Part of a small language model's weights: RMSNorm before each block, untied embeddings.
MLP neurons of a small language model. Each row is named by its layer, matrix (gate and up: input weights) and neuron, and shows model dimensions 192-319. Each number is 128 + 32 x the weight over its row's rms, rounded and kept within 0 to 255. A neuron's up and down rows have the sign that makes its largest values positive.
After each neuron's rows, "fires after" lists the tokens most often just before its 100 highest values on Wikipedia text that the model never trained on.

L5.gate648 [144 104  52 123 112  97 162 135 129 148 130 119 113  87 149 180 126 145  97 146 153 120  98 200 132 130 126 137 139  99 159  54 161 216 103 171 131  87 165 115 160 109 173 107 116 137  59 151  85 144  99  99 125  35 172  96 144 131 121 133 110 165  80 140 105 127 118 132 141  93 126 159 147 133 137 157 105 141 111 170 151 118 114 214 154 114 151 117 143 120 115 162 148 151 184 129 103 161 187  86  94 132 116 103 156 166 146  82 129  76 150 134 106 161 129  67 112  17 108 124 110 124 170 109 162  85 114 115]
L5.up648 [149 140 105 138  83 126 170 135 142 127 162 123 100 125 138 149 160 160 136 134 125 125 122 120 106 142 139 164 140  98 124  89 128  73 162  68 106  88 111 125  54 129 123 131 103 174 124 198 100 109 154 140 153 162 162  78 149 213 163 110 136 178 107 148 117 112  92 137 156 107 122 106 134 135 167  67 100 172 104  89  81 154 114 150  74 142  83 154 154 154 166 144  68 107 123 117 133 112  91  63 141 161 113 135  90 168 157 189 148  84 102 165  69  89 109 125 130 166 154 140 195 199 140 158 156 175 196 132]
fires after: ".", " life", ".\"", "\"."

L4.gate626 [126 119 140 113 126 114  68 134 109 151 151 129 141 124 120 117 139 196 139 117 169 103 143 101 104  96 151  92 120  99  77 178 119 162  98  94 109 120 150  97 150 114 197 206  49 109 172 126 119 175 165 135 126 145 102 131 144 139  94 138  92  85 134 135 138 100 149 153 145  92 129 117 120 106 148 138 150 160  64 115 136 141 149 144  63 120 142  77 105 165 144 127 122 137 107 101  76 114 107 127 163 152  75 116 144 133 190 155 160  92 121 147  54 163 109 112  90 117 135 170 112 118 147 153 115  79  73 178]
L4.up626 [118 121 140 131 200 166  91 114 154 144 126 173 119 149 135 105 157 120  66 193 162  75 153 123 123 118  92 120 128 100 137 104 222 135 157 161 104 136 177 111 128 103 148 173 130  60 109 181 135 153 117  95  97 130 101 145 112  99  98  75 127  77 142 144  91 193 107 144  92  96 122  85 155  85 135  70  86  91  64 155 124 199  96 144 121  69 101  91 137 153 131 198 116 148 142 130 119  96  98 127  94 129 144 130 102 125 114 157 116  85 129 118 152  94 131  81 114 166 174 147 186 156 147 142 111  78 181 140]
fires after: " ", "2", "1", "6", "0", "3"

L5.gate825 [115 133 104 108 133 123 125 160  76 117 118 117 196  98 140 128  94 159 147 163  83 128  89 115 150 101 155 180  99 125  59  89 127 115 137  90  39 206 159 125 145 139 143 131 148 172 128 117 104 120 139 124 166  98 150 101 152 128  61 151 135 149 148 136 158 109  83 113 141 113 120  87 112  70 111 142 142 163 140  66  80 121 146 106 108  69 156 178  89 123 179  73 125 176 186 116 144 106 145 139 114 157 119 108  74 117  87 161 173 119  85 113 136 130 105 146 148 166 151 155  89 133 111 115 116  67 119 102]
L5.up825 [166  86 129 208 118 114 129 107 112 127 107 145  72 140  84 128 113 131 144 137 126 132 150 108 101  77 162 112  42 138 107 147 127 179 123 147 119 126 128  85 167 135  90 125 106  98 118 115 167 178 188 104 188 152 148 104 177 162  90 160 112 109  95 163 106 189 139 121 146  82 147  97  84 102 105 132 118 207 190  87 189 138  97 116  85 137 121  96 121 138  62 149  90 179 145 103  66 140 140 109 138  69 150  96 148 102 114 111 109 133 140 113 131 134 125 116 100 111 118 185  46  25 113 106  86 120 129 139]
fires after: "2", "1", "–", "0", "8", "5"

L5.gate259 [168  56 110 145 122  95 125  89 153 124  92 156 161 139 157 129 115 165  94 122 127 113 175 144 133 100 117 154 161  82 171 101 165 133 112  81 144 163 134 146 114 100 153  92  56 132 187 122 158  97 123  77  83 192 149 153 143 151  92  80  92 111 109 134  78 124 144  94 139 159  88 165 153 141 128 184 102 121 118 143 112 101 111 126 181 125 141 115 114 148 149 160 151 127 112 152 146 153 177 107  90 207 144  69 100 147 134 135 113 124 100 148  75 139 148 139 154 161 114 144  87  99  91 124 126 134 133 165]
L5.up259 [126  93 125 100 149 153  90 148 101 133 118 145  56 111  87 120 143 107  71 115 159  99 128 159 123 158 138 115 102 109 119 180 128 112 134  81 184 136 132 150 105 116 112 130 121 109 140 112 183 129  80  98  75 131 128 121 149 123 185 164 204 102 142 154 201 121 137  76 147 211  97 130 121 108 145 103 145  99 114 115 134 157 170 185 124  87 127  93 125 181 136 122 122 169 117  56 133 127 158  75 141 104 115 146 160 124 178 170 123  67 114 136 143 152 133 127 162  73 118 117 145  50 135 125 185 197  96 102]
fires after: " ", "|", " |", " there"

L4.gate288 [119  61 124 119 142  87 134 143 158 128  99  98 124 166 162 128 157 127 135 119 105 106 137 179  68 106 164 178 179 161 182 122  93 184 122 129 189 157 147 167 132  93  96  78  77 151 120 139 145 158 172 110 173 155 151 115 113  85  78  96 138 129 137 205 139 137  88 113 130 167 105  99  85 172 176 104 111 133 172  68 119  98 145 178  99  98 165  61 163 189 164 140 125 159 126  92 122 166 125 131  79 130  89 133  78  71 159  99 112 105 101 113 173 139 145 187 175 134 123 113 132 194 145  63  60 110 145 152]
L4.up288 [105 142  88 125 138  98 157 117  74 110 171  72  62 129 148  94 147 119 122 174 137 123  99 141 117  96 131 182  90 181 124 120  90 128 161 127 143 134 186 127 179 161 118 103 181  94 125 123 131 158  58  98 111 135 151 128  86 133 218 103  92 104 131 173 130 119   0 143 150 143 103 144 131 149 158 133 120 135 143 157 134 170 161 165 133  83 125 134 103 158 104 124 121 140 141 127  68  81 165 209 119  96 111 155 142 160 123 137 116 157 141  65 177 161 146  79 113  86 100 152 176 206 135 110 178 184  99 158]
fires after: "3", "4", "2", "5", "6"

L5.gate320 [131 143 123 191 158 119 155 108 147 113 206 111 142 163 151 118 177 112  95 141 157 122  98 133 172 170 138 149 146 113 150  50 138  91 115 109 149 126 151 131 154 120 165 158  93 157 102  39 131 171 113 151 134 117 134 201  93 126  73 163  97 140 108  87 153  87  97  78 161  81  74 129 171  63 147  91 122 125 139 132 115 127 128  74  66 156 118 154 104  91 119  96 151 128 124 131 137 172 144 113  76 191  93 147 164 128 139 164 185 147 183 144 163 122 138 128  99 143 142 108 106 131 141 133 179 117 118 143]
L5.up320 [183 185 124 140 102 131 123 156 174 185 137 102  98 148 148 210 135  95 122 156  91 138 114 130 120 125 103  93 129 138 173 127 149 140  86 139  97 125 164 147 189 119  86 165  97  98 122 103 125 135 146  97 170 142  78 143 170 153 174 144 132 146 154 114 119 120  65  83  70 137 109 140 125  89 105 156 142 100 160 170  85  92 168  89  78 148 106  86 156 136 152 151 118  70 175 137  96 132  82 138 143 122 168 139 161 131 139 190 115 180 182  90 131 115  59 155 143 136 144 118  76 173 164 117  90  91 127 143]
fires after: "-", "\n", " |", ".", "%"

L5.gate366 [145 156 101 105 143  74 128 152 106 182 167 186 108 124 130 104 140 152 156 112 137 127 112 134 107 112 109 144 141  99 172 166 112  87  40  91 125 145  97 105 140 120 102 137  71 124 172 130 101 131 130 146 164 139  77 118 100  82 110 178 161 103 116 140 137 151 135 131 106 114 106 135 153 138 101 140 139 141 161  89 136 113 200 118 150 152 128 126 108 144 146  74 118 138  97  89 155 137 105 109 133 138 127 138 100 108 135 117 114 186 130 164 176 115 150 165  67 113 142 150 125 198 121 124 129 124 151 139]
L5.up366 [113 119 132 127 135 126 131 137 175 152 174 127 153 140  68 121 124 118 129 168 130 115 104 165 155  96 187 139  80 155 183 158 121  96 144 139  88 149 183  67 131 111 100 119 133 147 104  89 155 170 115 107 137 135 228 171 134 156  63 109 186 100 145 113 133 120  92 160  77 130 181 102 136  79 116 170 125 119 128 137 132 135 172  80 150 124 101  60 231  85  92  99  81  88 126 172  83  96 181 125 109 186 131  90 132 123 145 113 128 173 179  85  59 188  89  88 135  94 123 126 128  48 155 153 113 121 145 111]
fires after: "\n", " |", "|"

L4.gate792 [112  39 142 122  98 186  73 119 190 142  78  90 159 169 138 136 113 181 166 113  85 123 145 140 162 165 155 156 199  72 114 138 164 107 137 106  95 199 115 120 179 138 130 146 128 114 122 113 104 119  94 143  77 176 135 170  85 118 172 175 170 158 136 101 130 132  89 144 128 103 191 117  93 113 109 157 109 160 151 133 174 128 159 121 134 129 154 131 128 142 157  94 145 175 101 200  95 192 104 113 145  74 108 164 173 154 138 133 138 124  61 181 100  89 110 171 208 122 113 143 158 139  65 152 161 125  67 125]
L4.up792 [138 157  90 138 157 136 115 181 148 105 154  96 108 212  73  91 114 109 150 110  60 141 118 116 101 141 154 171 138 124 139 105 100 148 102  78  70 131 118   7 116 127 145 132 107 159  36 153 104 131 160 153 120 130 152 130 115  95 116  62 131 121 144  65 106 131 113 120 189 138 130 149  96 142 136 203 144 137 161 124 163  77  95 125 158 104  87 119 104 164 119  62 128 145 166 109 102 116 138 116 134  96 101 141 152  98 167  75 187 126 107 222 114 115 142 182 178 147 103 152 152 181 116  61 155 111  76 143]
fires after: ",", " January", " in", "born", " July", " "

L5.gate71 [ 77 119 112 114 176  91 121 141 139 106 119 127 177 103 129 194  71  82 118 128 115  96  97  96 161 143 105  83 181 102 105 116 150  97 139 118 105 199 146 139 125 154 140  79 120 119 144 147 168 160 148 164 129 136 133 162  28  80 124 142 148 116 150 148 144  66 144 161 168 133 153 100 118 118 107 169 124 107 127  99 209 120 232 113 161 145  73 139 151 126 124 118 147 173 182 116  66 156 142 126 141 132  98 149 144 112  77 123 137  98 127  75  99 113 185 199 131 154  97 168  98 117 127 122 132 147  95 119]
L5.up71 [109 115 116 149 181 148 100 137 109  93 147 126 121 173 135 172  85 108  61 121  77  73 129 131 161 111  61 170 134 126  91 145 144 145 164 114 105 124 139 180 175 156 124 116 151 120 119 138 125  94 197 167 149  84  88 145 120  69  93 115 131 125 116 118 107 116 133  97 201 201 129 129 115 143 108 157 119 114  98 208 207  71 198 163  98 119  92  93 149 176 117  77 118 143 161 151 132 156 146 113 162 132 141 110 116  87  93 149 154 103 147 103 115  87  66 175 168 130 171 175 109 194 129 130 157  94 130 211]
fires after: "2", "born", ",", " in", " January", " "

L5.gate528 [163 135 124 161 104 106 149 121 147  82 136 154 134  67 133 117 160  89 120 117 154 190 114 151 183 104 120 103 133 119 147 136 135 104 145 122 130 138  47 104 132 100 129 102 118 115 114 142 154 137 206 112 136 139  75 198 132 140 157 103 140 135 161 129  99 139 117 159 122 128  85  80 102 101 146 104 119 126 154 120 165 143 191 118 108 153 126 109  59  87 143 156 133 155  90 123 190 162  89 144 182 136  93  51 181 171 137 119 114 102 125 120 134  98 174  99 106 126  93 152 121 144  98 121 111  85  54 119]
L5.up528 [169 106 110 120 140 130 137  68 134 148 155 116  69 133  64 126  72 129 144  77 104 176 124 110 187 113 118 115 129 102 121 110 120 151 130 144 116 138 125 114 112  98 159 147 109 152  93 123 154 159 144 118 132  80 102 168 121 128 126  98 138 134 168 140 117  97  90 100 126 179 153 139 100 164 185  99 168 127 109 152 165 171 189 122  84 133 170  89  84 143 124 127 127 133 181  81 178 132 145  83 127 196  95  54 162 143 168 135 114 139 113 125 109 126  81 121 121 103 148 135 143 182 127  83 105 147 122 132]
fires after: "-", "2", " ", "0", "1", "9"

L4.gate443 [154 115  87 172 176 122 151 133 116 140 108 152 127 123 112 127 125 167  93 120 141 137 124 132 117 149 189 127 127 128 153 126  86 163 121 118 154 133 167 120  90 151 126 142 108 165 121 113 128 165 100  84 115 122 166  83 102  92  79 112 126 149 129 154 100 107 123 139 100 118 103 107 111 188 154  94  75 141 111  79 111 109 164 195  74 113 166 159  91 155 158 103 139 167  49  85 107 122 146 143 101 175 179 111 203 110 157  76 104 152 134 151  83 197 123 105  97 153 123  99 133 109 156 188  85 109 173 169]
L4.up443 [134 103 167 222 186 114 166 131  95 135  56 111 130 106 163 127 148 116 149 176 134  28  79 127 150  93 115 179  95 125 136 120 173 105 125 154 203 145 133 163 143 139 157 127 169 192 114 126 104 122 117 139 104 139 134 136 169 128 120 143  89  94 131 176 153 165 124 140 179 124 139  85 149 107 174  92 116 174 126 119 106 117 175 135 155 105 177 117  94 109 199 102 145 106 126 128 175  96  97 156 140 119 126 100  91 181 101 169  98 135 126 117 136 146  84 121  98 150 147 132 127 134 157 187  84 167 100 156]
fires after: "0", "\n", "6", "5", "7", "4"

L4.gate332 [132 126 116 126 132 175 118 171 157 139 155 180 102 147 121 173 143  87 137 172 131 172 123 141 158 110 169 147 176  66 180  63 166 229 178 153  68 189 147 176 155 152 230 162 102 175 145 169  88 132 161 135 100 160 103 127 108 114 133 128 152 136 108  90 117  74 139 124 117 148 112 154 120 103 185 101 100 110 112 113 153 156 195 101 144 150 107 132 105 103 114 115 175 139 154 148 107 153 158 131  96 121 118 118 113 116 135 163 215 142 159 141 200 109 137  98 169 169 183 164  98 104 104  76 161 106 177 197]
L4.up332 [153 154 159 137 119 172 147  97 156 193 169 116 131 136 132 163 135 121  91 123 130 146 111 189 126 130 169 125 132 136 200 140 133 166 131 114  93 119 112 159  70  94 119 167  77 139 167 142 125 118 120 115 151 163 100 131 144 113 151 130 171 136  93 154 147  93 156 170 151 160 137 220 184 165  88 123 124  86  69 137 106 156 113 117  99 134  59 145  99 165 159 124 155 138 136 138 147 139 196 113 118 144  81 120 133 154 172 219 112 137  96 127 166  88 110 116 133 129 148 124 148 183 116 104 126 130 146 135]
fires after: " ", "1", " (", ","

L5.gate517 [119  99 147 108 130 158 113 118 101  98 117 109  87 120  46  82 128 114 126 100 126 154 104 117 171 103 131 106  96 117 172  92 147 120 141  82 123  89  57 115 118 111 176 148 153 100 111 109 165 185 145 116 153 122 136 100 131  86  88 183 180 117 123  62  73 117 148  91 131 111 135 147 122 147 119  98 195 131 158 108 202 126 144 111 128 109  85 193  83 169 129 195 124  89 186  75 102 127 132  59 110 156 105 106 147 157 185 153 176 141 132 113  90  98  91 155  66  76 149 110 103 189 132  51  98 144 138 138]
L5.up517 [135 120  92  90 186  79 112 117 188 110  98 108  98 165 123  89 121 163 105 131 109 114 102  78  79  99 169 122 121 112 154 115 129 116 179 123 124 118 103 105  85  64 142 137 101 150 134 131 132 178  78 118  78 117 105 143 190  99  64 127 125 108 108 139  72 118 126 125 130 104 126 132 140 170 113 169 128 129 127  96 100 141 174 139 148 125  88 102  83 155 195 121 154 109 154  93 145 118 167  79 128 105 110 137 128 117  73 154 134 205  86  71 103 118 107 160 184 115 141 116 116 175 148 127 115 136 128 141]
fires after: " the", "\n", "-", " a"

L4.gate824 [127 105 106 101 183 136 153 128 185 183 130 127 127 121 185 138 101 102 124 117 111 191 102 117 178 126 107 159 188  94 137 104 126 146 113 182  96 173 124 135  83 145 196 135  77 102 110 134 108  86 145 139 110 142 116 179 144 109 133 155 103 136 147 137 138 130 176 153 128 164 150 103  70 188 148 104  52  89  88 139 191 109 181  61  78 185 132 102 112  99 195 120 146 151 118 140 127 139 120 106 118 148 126 111 164 152 190 155 154 191 145 124 147 117 139  92 180 116 101 137  99  98 111 120 100 136  98 186]
L4.up824 [155 157 110 113 118 120 144 148 131 152 165 139 103 155 158  71 127 156 126 205  95  96  70 137 135 153 154 156 156 105 146 128 100  66 162 107 134 201 128 193 114 134 157  93 111 129 145 126 116 126 143  63 117 197 147 143 127 134 158  75 194 184 108 110 132  94 140  95 112 142 137 108 105 121 158 114 133 119 192 108 148 113 127  77 114 113 124  73 101 105 154 108 140 110 210 141 106 147 157 124 110 145 109 136 118 130 135 180 112 198 158 110 124 100 117 152  81 103  75 193 109 167 116 137  89 135  99 177]
fires after: " ", ",", "born", "1", " January", " July"

L5.gate762 [160 115  93 139 125 196  88 111 109 150 138 160 127  92 124 132 143 103 161 110 146 133 111 111  75  63 164 123 166  76 151 129 130 174 118 120 181 160 132  96 153 145 212 183  98 159 118 140 198 193 126  87 160  97 146  89  79 176 114  90 158 110 162 129  85 151 128 120 117 156 135  75 113 103  95 116  69 148 142 152 118  93  60 120 152  72 124  98 131 155 162 125 167 151 121 133  47 175 143  72 124 164 146  97 158  73 117  69 132 123 124  80 106 123 156  69 146 140 133 118  93 128 151 119 158 126 140 138]
L5.up762 [143 176 154 159  69 141 112 127 158 140 122 145 128 158 139 107 180 170 113 125 142 123 154 100 130 151 104 149  95 125 106  69 189 159 152 101 156 164 124 135 147 108 127 141  67 193 136 118 100 162 126 113 165 161 166 119  86 158 140 122 120 138 108 121 126 154 128  99 139 145 164 132 159 108 138  98 147 150 117 162 103 141 128 101 205 135 112 129 133 146 212 141 130  90  71 169 112 131 102 156  89 153  93 113 146 155 206 164 129 126 118 108 103  79 128 107  99 201  63  87 136  83 138 170 114  69 127 104]
fires after: "1", "0", "2", " ", "3", "6"

L4.gate502 [148  87 113 161 188 128 141 146 140 144  95 132 178 103  97 108 144 124 106 108 141 133 164 176 116 149 161 115 118 148 148 144 152 127 124  98 175 128 122 181  72 114 164 113  97 151 136 110  70 131 117 117 133 173 162 138  67 116 104 100 177 134 181 102  67  93 143 127 131 118  76  98 144  78 156 106 143  47 153 152 157 133 108 163 113 102 119 115 126 141 142 155 109 117 111 143  79 146  64 116 146 154 126 140  62 123 123 129 171 110 184 101 118 161  80 115 195  68 133 134 118 143 104 134 105 124 167 140]
L4.up502 [ 97  67 130 130 153 141 124 100 146 136 108 146 136 124 165 147 154 110 128 108 158 141  94 136  76 143 117 111 122 139 147  97 117  53 151 137 148  95 128 149 161  50 148 138  73 121  60 113  86 111 134 136 153 172 112 156 131 176 119 108 116 115  85  89 114 150 133 139 140 164 158 102 115 101 131 122 214 119 124 148 129 115 110 128 134  98 133  21 117 144 140 161  90  77 142 119 133 106 127 115 138 180 201  84  87 130 156 115 156 105 152 103  96 130 169 126 143 131 148 176  86 173 116 137  89 124 128 155]
fires after: " |", " was", " since", " on"

L5.gate760 [148 136 121 147 163 124 119 154 163 127 123 105 126 135 171 133 122 117 183 130 135 157 161 132 126 191  91 130 148 158  94 108 148 131  96  68 155 146 139 134 122 170 104  83 121  73 198 175 153 171 143 141  74 141 188 121 137 157 172 164 139 106 104 121 125 130 152 143 165 155  80 143 139 103  91 122 182 183 104 171  92 164  47  88 153 105 139 113  81 154 167 176 161 155 139 111 150 123 174 146 157 153 131 132 160 186 141  72 150  94  89 145 133 120  86 103 156  72 135  98 187 108 139 103 129 116 110 126]
L5.up760 [133 121 153 137  75 159 143 146 182 154 175 112 146 149 135 127  52 116 124 135 131 136 131 108 144 132  76 103 132  53  96 115 152 106 138 100 163 120  93 114 156 181  63 129 136 123 139 149 106 164 145 202  52 145 181 146 153 162 105 167 126 153 136 119  76 103 120 134 110 143  36 157  76 107  93 135 136  89 134  96  97 111  60 149  92 139 126 170  78 183 135 152 129  95 141  20 140 145 152 185 162  90 147 136 126 135 168 148 176 146  78 143 122 159 106 129 137  78 133 157 111 190 128  90  97 145 126 144]
fires after: "."

L4.gate450 [156  91 119 145  66 160 148 107 173 183 168 150  97 132 178 176 109 123 141 106 116 155  97 143 124 111 117 129  91  82 121 131 132 117  77  73 136 136  74 137 153 140 110  82 120 148 155 142  83 124 109 133 115 111 138 138 110  80 140 100 164 194 116  93 118 140 117 136 125 196 127 171 155 129 137 123 101  60 193 106 134 144 121 146 127 138 130 133 116 127 163 123 111 125 153  81 146 177 212 178 148 151 141  88 106  68 140 137 120  47 108 107 170 130  97 110 178 116 125 123 104 201  94 161 134 153 136 134]
L4.up450 [142 111  81 140 114 156 205 127 154 164 130  84 149 195 169 155  79 135 130 150 142 101 133 130  97 107  84 181 124 126 112  78 136 144 135  96 130 135 100 163 129 118 128  80 125 138 111 154 189 152  85  95  91 137 149 118 137 150 138 177 143 148 130 113 138 151 142 159 133 113 123 129 171 114 108  74 158  83 164 108 123 116 102 106 154  78 165 135 117 167 132  54 111 107  96 146 121 148 127 128 120 137 171 168 117 215 165 154  97 174 130 142  38  96 131  84 153 116 139 103 121 141 120 167 106 149 107 146]
fires after: ".", "\".", ".\""

L5.gate9 [165 153 102  55 147 132  92 123  97 118 136 122 194  91 148 102 172 174 147 111 135  98 133 127 134 167 118 141 112 152 127 103  96 111 107  50 115 152 172 125 137 133 141 123 125 164 129 125 159 153 144 139 106 132 107 195  88 155 142  62 182 109 109 101 104 158 121 127 129 117 157  93 153 149 162 133  73 131 129  67 214 112 242 118 132 134 123 146 148 135 132 129 146  70 123  70 151 124 208  98 130 140 144  99 113 104 100 152 109 145 147 152 178 116 133  99 143 135 128 130 153 113  94  94 104  98 125 126]
L5.up9 [173 139 125 115 152 111 121 121 111 124 163 189 126 108 139  98 151 175 169 190 146 135 117  84 122 171 124  89 143  99 154 148 159 117 165  69 228 180 134  92 151 118 127 116 144 144  87 157 160 126 100 135 114 189 101 121 202 162 160 128 133 134 144  71 160 150 114 167 155 156 126  82 161 109 148 108 130 166 156 126 153 166 140  94  94 135  97 102 120 109 200 125 141 198  95 116 118 111  64 124 127 133 122  97 160  92 179 133 150  52 145 142  99 131 155 147 101 125 132 122 120 154 107 144 184 141 115 126]
fires after: "|", " ", "\n", " |"

L4.gate791 [169 116 148 135 184 111 127 112 175 164 116 129 207 115 154 133 104 164  75 127  50 120 103 148 134  93 163 125 120  62 159 108 126 118 106  99 100 135 200 129  94 133 180  84  72 111 115 110 131 131 100 120 154  83 173 144 144 175 169  63 208 160 154 170  64 140  85  94 223  93 102 116 114 151 195 134  66 100 133 140 175  95 119 109 134 123 186 102 127 141 203 122 119 151 128  72 126 118 131 135 110 127  84  97  76 136 165 122 127 125 165 214  83 121 149 110 155 142 122 122 107 132 167 165 109 104 124 148]
L4.up791 [113 153 139 134  76 147 128 197 126 165 117 150  61 143 155 123 151  64 197 173 112 138 200 150 107 139 147 113 182 133 128 184 132 111  97 155 161 175 138 133 116  71 125 155 140 165  92 118  83 188 131 129 149 155 144 113 170  92 158 139 195 122 129 131 131 137  62 156 116 152 100 175 147  98 128  95 188 143 151 178 132 152 139 174 152 117  90 133 100 106 102 136  97 106 135 112 115 107 131 131  69 110 134 166  76  93 139 108 169 125  51 105 121 104 147 151 134 151 148 189 122 139 159 122  81 108 110 119]
fires after: " |", ",", ";"

L5.gate632 [172 148 210 115 131 143 150 112 143 112 152  94 125 119 142 132 149 107 121  44 130 132 139  79 103 122 103 108 133 160 135  63 153 139 164 108  80  96 126 125 143 115 151 120 137 124  97 135 102 173 112  93  95  88 104 158 123 118 144 191 185 100 119 164 166 113 104 142  58 158  70 111 157 170  71 123  89 135 149 119  61 123 131  67 100  87 178 145 110 168  91 163 103 124  67 139 132  88 172 123 127 116 142 130 134 104 144 161 159 170 123 100 182 127  95  87  98 114 156  82 109 117  78 138  84 109 155 100]
L5.up632 [126 190 185 174 124 121 113 104 117 199 143  79  70 121  66 136  82  90  88 127 185 145 174 107 125  97 160 108 153 124  67 106 130 142 109  89 152  67 133  44 128 124 136  95  49 112  64  95 117 120 119 120 138 116 118 160 159 174 131 128 146 136 148  53 176 130 107 137  96 149 131 153 136  77 134 163 113  93 167 160 159 117  93 121 143 148 151 182 123 166 164 166  99  89 120 134 129 136 111 128  99 118 179  95 136 107 161 149 157 104 172 116 119 137 119 149 129 137 214 124 111 136 156  88  92  86 111 140]
fires after: " ", " was", "\n", "-", ":", " |"

L5.gate151 [ 82  89 111 113 119 149 131 122 154 117 127  92 161 160  75 120 125 103 182 135  60 190  90  93 119 102 144  79  74  61 139 129 109 194 119 149 145 159 149  90 161 121 169 132 146 124 160 142 166  92 137 121 166 174 110 137  83 208 156 102 112  84 144 147 121 192 107 101 194 156 155  94 132 108 120 139 166 135 106 155 175 120 136  92 114 100 150 148  83 104  58  93 145  81 140 112 100 162 151 115 159 166 184  81 114 115  89 165  74  97 141 109 100 173 153 138 137 143 157 136 168 193 133  98 101 144  81  93]
L5.up151 [170 203 166 144 165 142 133 112 124 119 104 164  75 114  79  88 143 123  78  99 188  99 179 119 157  92 183 123 117 143 105 137 168 113 152 117 138  79  81 140 112 131  56  86 108 116  69  95 145  87 108 120 124 138 130 106  88 139 131 138  81 103 101 166 105 129 108 140 117  97 152 133 121 151 207 177 135 159 166  88 160 169  81 147 105  75 130 104 148 109  86 134 211 186 126 164 140 131 167 137 143 112 100 131 106 152 108 163  79 107 134 158  91 137 161  91 136 141 123 131 135  58 134 155 147 151 152 116]
fires after: " ", "1", "4", "3", "2", "5"

L4.gate795 [102  98 124 175 146 101 102 171 123 160 167  87 167 168 112 183 121 150 174  93 124 120 164 119 166 180 102 118 179 160  88  61 161  69 125  79 130 132 163 150  95  69 157 152  82 102  88 113  57  94  96 101 143  79 153 182  96 148 157 152 132  68 116 153 108 122  60 165 129  78 111 169 139 177 157  87 117  80 148 124 127 130 183 131 109  76 115 134 164 185  90 177 166  99  73 129 135 184 119  97 119 160 116 102 130 131  80 135 116  70 123 127  95 125  85 161 160  72 124 113  87 126 126 123 131 128 152  86]
L4.up795 [200 126  94 131 115 154 112  99 145 144 179 120 177 174 126 155 145 139 123 128  94 150  99  65 113 194  87  69 110 130 136  95 163  87 132 130 169 131 146 118  83  70 152 107 150 139 116  84 117 118  67 154 111 146 101 149  84 154 147 208 142 143 142 222 165 141 159  89 192 127 143 131 154 138  96  60 135  93 206 161 137 169 180 161 105 103 125 121  97 133  96 166 161 168 125 115 169 134 142 153 225 108  64  60  99 132 146 161 117  86 115 144 135  82 153 140  99 114  86 162  89  96 142 152 119 146 109 158]
fires after: " ", "|", "1", "6", "8"

L5.gate237 [ 85 156 134  98 141 139 171 131 102 134 167 149 106 167  73 102 167 175 157 146 165  93 121 151  70 118 148  61 226 140 190  97 140  73 152 132 130  86  92 111 117  64 144 150 129  97 137 138 144 117 166 119 119 116  99 117 121 128 103 128 121 114 131 108 128 100 134 124 106 150 125 125 149 128 169 181 112 145 121 175 163 174  94  85 131  88 184 144 177 146 107 151 101 105 207  98  89 155 134 125 104  95 140  80  91  99 118 140 157 117 150  90  98 115 106  61 121 109 109 133  71 135 130 156  59 121 136 126]
L5.up237 [155 118 135 126 107 127 127  99 215 116 113 120 105 158  76 165 179  70 130 136  84 119 150  94 154 130 120 105 162 168  45 102 147  89 127 150 163 108 110 149 117 175  88 154 133 155 102 149 119 161 117 117 138 137 122 127  97  62 173 132 122  99  56 163 142 157 113  91 131 171  81  78 125 157 145 119 173 167  73 144  51 200 100 191  76 139 117 123 157  99  89 121 165 184 133 107 109 125 141  88  88 151 124 144  90 155 100 118 132 156  74  73 156  98  99 163 137  94 146 149 107 113 162  74 126 114 164  82]
fires after: " the", " in", " a", " from", " mid"

L5.gate735 [128 107  95 110 125 176  98 170 134 146 106 105 124 114 171 205 131 155 151 123 152 183 109 167  82  75 111 127 163 142 182 112  62  86 152 140 186 115 102 122  94  85  68 189 114 138  93 171 138 163 176 173 125 160  87 124 120 117 104 124 122 140  85 122 111 132 157 130  66 141  96 124  26 115  88  91 184 121 148 128 135 124 154  84 174  92 160  92 114 158 103 193 105 123 123  68 116 155 161 173  35 163 141 139 153 176 118 154  89 143  74 154  74  87 117  87 212 111 127 119 110 112 161 181 117 116 128 105]
L5.up735 [112 149 115 187 168 122  60 158 173 155 144 111 106 125 167 179 120 149 119  99 124 127 133 138 118 151 148 159  58 127 168  99 130 158 138 116 169 105 114  82 113 162 124  98 160 174  81 145 141 148 128 134  92  63  76 123 146 122 150  97 147 139 159 112 149 142 161  93 134 187  62 164 114 118 154 185 222 116 169 199 136 133 106 152 155  81 119 141 109 120  78  79 112 157 135 123 126 149 136 142 112  97 152  88 137 121 174 149 103 124 146 202 128 127 178  36 113 143  97 108 122 113 127 141 104 123 133 161]
fires after: "."